MLP neurons of a small language model. Each row is named by its layer, matrix (up: input weights) and neuron, and shows model dimensions 128-223. Each number is 200 + 20 x the weight over its row's rms, rounded and kept within 0 to 999.
Before each neuron's rows, "fires in" lists the words (lower case) most often at its 100 highest values on Wikipedia text that the model never trained on.

fires in: "had", "polish", "married", "by", "jean", "hisham"
L2.up707,186,230,187,202,229,220,191,192,201,245,165,191,206,189,211,200,219,193,208,191,183,175,206,176,182,186,204,208,247,191,227,189,200,205,217,159,197,164,165,208,175,216,156,210,199,214,197,191,216,210,238,195,185,211,153,184,203,173,178,189,222,164,215,181,262,182,181,181,220,217,173,232,218,234,189,196,226,217,220,214,195,189,185,226,189,186,213,211,219,208,194,213,219,162,213,170

fires in: "also", "that", "they", "this", "she"
L2.up951,190,209,196,220,210,174,228,238,166,211,191,204,257,212,218,189,209,194,163,177,227,204,188,205,185,183,203,192,165,174,214,222,235,228,228,189,182,198,200,188,204,218,204,209,192,222,186,186,204,194,221,184,191,196,176,218,225,190,200,231,235,180,182,157,219,153,191,181,166,211,216,215,201,169,210,189,202,179,199,230,171,201,211,210,235,191,198,212,215,214,170,231,189,197,199,176

fires in: "well", "both", "between", "had"
L4.up233,206,202,174,200,219,188,191,188,208,194,227,212,193,213,209,200,198,210,178,165,165,145,175,159,172,216,211,228,220,248,212,190,196,185,213,203,201,217,217,194,229,182,200,221,203,229,211,168,213,227,207,191,194,234,196,228,166,208,194,202,196,181,222,216,234,220,206,196,219,205,211,230,183,222,221,200,204,220,180,212,231,211,206,217,186,180,196,164,187,210,170,177,171,194,205,204

fires in: "through", "to", "as", "for", "like"
L2.up653,204,173,166,197,173,194,198,190,173,233,183,222,173,175,195,183,195,179,214,208,190,167,170,170,176,210,201,217,196,226,197,189,221,171,228,236,155,184,183,178,194,191,212,213,182,190,195,225,214,199,225,210,242,186,203,195,198,222,226,204,212,168,194,205,223,239,203,227,217,167,206,215,201,209,222,228,188,191,196,203,222,223,199,197,182,159,198,196,227,214,206,152,228,197,230,214

fires in: "this", "it"
L4.up902,192,206,203,215,185,167,213,222,172,195,182,221,211,233,221,180,171,181,201,183,202,181,163,173,211,161,225,224,216,211,227,224,162,182,249,193,210,200,199,237,200,211,199,169,188,251,159,201,213,151,200,167,181,210,211,193,212,170,214,205,209,217,177,191,200,187,191,164,166,224,214,194,184,141,193,207,214,203,199,210,173,179,192,225,216,206,205,216,223,219,204,209,226,220,175,200

fires in: "it"
L4.up199,209,177,224,216,182,175,173,221,175,211,168,223,204,234,165,153,186,215,217,224,194,186,177,185,210,187,214,228,218,215,194,214,199,224,223,191,222,178,181,235,200,193,205,190,186,202,199,176,185,189,202,195,207,234,152,170,163,193,220,185,205,171,195,183,223,203,169,189,197,187,207,250,194,187,217,185,150,209,204,189,184,179,196,211,183,217,210,205,215,204,165,183,215,218,215,194

fires in: "united", "s", "royal", "former", "of"
L5.up968,228,224,185,189,176,206,183,178,207,214,192,212,184,236,224,221,204,187,187,203,213,200,215,187,200,177,153,178,183,207,236,176,181,180,219,199,186,191,184,207,205,184,214,167,205,159,194,202,243,205,201,208,167,224,188,185,218,203,177,179,221,170,204,149,161,217,201,202,168,207,172,210,234,214,204,197,205,197,228,182,219,207,198,208,225,166,233,209,262,167,210,203,214,212,236,171

fires in: "of", "houses", "from", "some", "many", "showing"
L4.up422,209,209,168,220,209,214,186,216,203,234,171,172,205,220,193,164,197,163,187,196,203,232,166,193,203,230,213,210,209,241,206,217,206,183,210,218,173,159,227,198,224,173,190,211,230,150,195,210,212,197,208,189,211,209,181,204,214,234,229,195,192,197,221,173,207,225,229,167,179,229,209,208,185,203,177,179,202,194,228,187,197,198,215,198,186,193,194,202,207,220,209,214,201,200,219,226

fires in: "united", "0", "s", "2"
L5.up160,216,207,142,180,197,194,214,184,181,223,193,214,226,200,196,180,206,198,166,213,224,189,198,175,189,185,168,217,214,208,197,205,196,210,225,196,222,186,191,224,181,181,218,183,215,233,184,194,219,212,208,164,197,174,181,183,206,225,193,210,190,172,184,193,187,221,192,209,192,211,180,196,223,213,238,210,211,217,204,183,200,195,210,219,238,212,211,183,186,186,223,181,180,185,207,146

fires in: "there", "this", "as", "and", "it", "in"
L8.up887,208,209,194,207,184,196,191,244,173,197,220,209,195,228,219,207,203,177,185,227,193,172,175,162,184,178,185,212,229,208,222,200,170,228,205,179,200,155,173,213,207,210,225,198,207,203,191,206,214,182,218,183,190,215,174,186,231,213,220,208,240,230,170,180,190,186,217,171,191,226,221,180,180,201,231,170,184,170,193,185,190,215,199,205,200,187,241,231,186,187,191,203,195,234,200,185

fires in: "0", "1", "born", "2", "in", "took"
L5.up769,210,232,181,208,200,185,204,183,209,239,205,189,193,163,212,191,220,186,183,184,234,174,172,188,185,164,204,209,250,184,188,217,224,217,209,229,215,192,179,178,223,223,183,211,199,221,207,213,232,214,222,192,192,216,191,196,199,219,224,198,229,213,218,215,190,224,210,196,181,217,208,242,171,207,211,213,190,213,189,215,209,179,221,209,206,204,219,218,194,185,165,213,214,221,154,193

fires in: "all", "of", "some", "both", "several"
L6.up950,211,200,160,195,197,217,167,183,180,197,208,223,221,211,204,198,208,196,219,228,215,195,191,159,198,209,189,236,197,224,217,217,183,191,227,202,181,167,203,166,216,192,202,212,186,191,163,181,213,175,200,200,188,231,181,199,212,242,231,198,199,196,218,185,207,223,188,191,220,216,216,199,182,188,171,180,150,180,199,232,230,185,198,200,172,202,210,208,187,181,188,222,209,228,219,209

fires in: "0"
L2.up369,172,222,208,192,203,192,216,177,189,235,234,225,210,169,221,200,196,182,215,188,227,176,180,175,222,193,208,203,245,224,202,177,209,211,205,188,225,187,228,165,177,210,197,194,222,198,154,201,177,173,195,177,212,190,203,174,175,203,168,206,178,180,209,206,239,211,179,221,200,222,209,230,199,168,208,192,205,226,173,175,198,212,207,214,199,204,211,229,215,224,160,172,193,193,176,213

fires in: "suzuki", "temple", "0", "september"
L2.up127,183,225,183,189,194,204,196,199,149,206,197,215,206,208,173,171,195,176,218,211,181,195,192,206,198,200,201,198,200,223,205,228,225,231,190,226,210,208,235,197,196,211,152,198,189,226,155,190,179,185,234,193,246,184,203,220,159,217,175,196,221,194,173,161,227,176,203,215,188,215,241,203,175,181,213,184,191,200,238,212,188,189,188,206,147,211,236,202,178,210,192,199,174,191,203,210

fires in: "had", "having"
L4.up120,189,185,172,234,226,190,191,199,215,210,188,191,228,189,203,198,202,218,188,184,194,160,186,197,172,175,171,207,186,214,192,219,201,209,245,205,214,212,169,190,218,222,173,217,168,219,189,189,204,188,236,218,165,234,160,175,175,196,221,203,207,194,213,230,251,202,207,197,201,212,208,224,205,196,195,193,222,213,190,174,221,217,225,245,206,191,198,189,197,200,190,222,222,182,238,181

fires in: "4", "3", "by", "in", "5", "with"
L2.up108,178,180,183,192,215,227,177,172,213,228,210,194,168,200,207,189,198,145,182,230,255,220,171,201,218,195,205,201,233,190,244,205,205,249,237,198,155,204,235,180,172,187,194,215,183,216,196,196,213,166,212,191,191,213,169,216,212,186,201,224,192,199,203,186,187,212,190,187,184,207,178,210,214,184,208,199,203,231,185,217,215,209,205,178,227,195,200,224,217,169,180,211,209,216,190,206

fires in: "it", "can", "more", "this", "could"
L4.up672,200,234,207,228,205,192,180,205,224,172,217,234,201,231,200,181,186,240,216,199,187,193,181,173,224,216,223,228,205,205,223,225,194,187,227,218,177,216,204,233,185,166,202,173,224,211,206,180,199,214,217,188,208,185,204,201,188,168,197,222,207,220,160,183,199,207,210,166,190,202,220,222,193,178,193,162,175,182,177,171,180,180,207,210,219,211,233,256,198,223,205,237,193,215,204,193

fires in: "had", "have", "has"
L2.up570,212,188,187,211,210,220,199,187,190,250,193,212,183,189,209,156,189,217,190,206,192,169,194,186,188,191,164,198,217,210,227,202,223,180,209,204,189,198,199,211,169,208,176,211,207,211,183,159,177,175,220,216,222,220,177,185,223,204,198,187,189,176,224,188,199,210,178,199,222,218,177,205,176,184,199,165,195,221,220,164,211,230,189,245,166,239,210,198,211,235,210,224,207,191,226,192

fires in: "to", "s", "although", "because", "like"
L6.up135,215,230,181,162,190,237,202,220,179,195,229,207,183,215,230,186,184,208,239,219,184,196,181,183,161,180,177,188,213,215,175,171,192,204,207,191,154,174,193,204,221,202,181,195,192,173,214,179,222,200,234,202,181,236,169,211,199,212,225,195,199,204,174,170,194,201,215,227,192,205,210,228,204,209,211,197,188,198,203,195,211,209,205,207,210,182,195,226,216,194,201,187,206,230,213,199

fires in: "there", "they", "it", "she"
L2.up51,194,246,205,220,162,198,195,216,191,219,226,207,177,177,230,193,227,210,216,184,193,173,194,229,178,179,159,185,227,192,205,208,205,207,218,206,229,191,156,230,256,204,178,200,171,224,195,200,212,174,202,186,222,217,210,217,201,154,195,198,214,225,211,184,186,221,216,168,206,184,216,231,198,186,207,204,194,222,210,203,187,182,215,223,171,218,206,188,180,226,193,246,251,198,186,195

fires in: "with", "had", "having", "being"
L4.up662,263,186,169,225,201,206,195,175,203,223,222,240,181,179,227,159,189,209,216,181,213,155,194,201,169,222,192,220,222,218,217,173,191,193,212,194,174,157,212,204,220,186,203,211,191,222,186,171,163,171,231,191,201,207,210,213,188,209,220,196,214,175,192,187,196,176,197,181,209,186,210,216,231,173,223,223,211,193,189,187,191,187,178,215,186,211,179,223,244,199,176,186,208,233,219,201

fires in: "with", "found", "of", "de", "founder"
L2.up594,200,199,197,186,214,191,164,212,211,202,177,174,203,159,202,192,167,192,207,201,203,159,160,183,205,220,178,204,189,226,247,229,185,197,202,214,174,218,223,218,176,193,207,205,183,206,219,177,191,168,224,196,202,254,200,210,192,220,220,210,204,199,159,184,177,218,166,164,188,175,226,201,198,196,208,184,206,209,158,183,193,207,194,187,223,203,194,217,199,208,178,200,178,217,232,197

fires in: "all", "of", "allmen"
L2.up543,186,179,167,229,183,189,171,175,207,214,208,203,223,218,179,193,198,182,224,204,200,206,172,199,185,200,202,210,200,170,199,210,190,199,228,201,186,154,215,205,230,160,186,204,184,186,212,181,201,203,186,187,211,247,207,207,187,214,230,199,207,224,210,190,188,185,193,183,160,228,216,213,172,166,193,208,192,170,187,199,242,191,220,204,218,217,185,204,186,194,206,178,158,242,217,204

fires in: "is", "was"
L10.up985,204,205,189,217,235,185,211,230,201,206,179,191,192,180,238,185,189,205,196,163,194,219,201,206,167,185,213,188,179,224,189,155,216,214,182,213,208,201,237,187,216,186,212,216,181,204,195,185,189,228,206,204,198,229,193,234,197,201,214,204,211,209,197,222,195,207,212,177,201,186,202,189,188,206,215,184,210,211,225,189,209,176,246,205,198,235,248,217,207,208,157,198,241,222,217,185

fires in: "two", "later", "several", "these", "of"
L5.up790,208,215,192,212,214,200,184,177,183,194,176,234,218,178,219,201,208,192,194,176,219,188,204,183,194,185,198,195,198,214,268,190,188,229,232,201,209,208,193,188,176,214,218,219,216,204,214,187,218,166,194,185,181,210,182,194,226,268,205,192,206,201,180,202,191,209,221,214,162,195,195,206,177,194,203,160,190,189,210,245,204,186,219,208,187,198,213,191,201,200,172,206,207,193,209,214

fires in: "is", "of", "are", "areteformis"
L4.up80,222,204,174,230,217,194,188,212,192,187,204,221,206,189,216,177,186,183,204,171,178,178,153,195,183,188,192,187,182,231,225,197,168,248,205,183,170,224,232,166,208,179,201,192,204,194,158,192,194,209,212,210,203,239,178,231,186,235,206,178,227,196,194,217,203,200,200,179,162,185,182,217,196,187,229,173,193,210,227,216,217,230,210,205,171,193,181,177,230,187,181,169,214,163,186,201

fires in: "with", "by", "to"
L4.up611,179,209,204,207,165,206,210,180,168,230,212,198,166,175,211,174,201,194,213,217,222,181,137,145,189,196,175,214,221,209,228,176,188,210,213,224,134,167,203,188,189,186,214,211,195,203,185,192,219,184,232,210,184,217,194,201,211,235,206,199,207,175,160,206,187,219,173,217,223,220,187,186,220,208,218,172,209,193,164,213,208,213,182,181,190,179,195,247,251,207,169,199,177,229,217,219

fires in: "it", "they", "item", "items"
L2.up949,222,236,214,211,179,173,181,199,217,225,200,200,196,197,178,170,191,191,201,148,165,207,204,201,187,172,204,182,206,213,204,229,205,202,191,214,222,214,200,243,179,238,146,191,168,242,173,164,173,192,193,204,193,207,177,212,206,153,208,178,197,206,204,183,179,199,230,217,201,212,209,228,195,200,198,161,175,200,184,193,204,190,217,225,213,216,211,202,205,224,223,230,224,191,215,202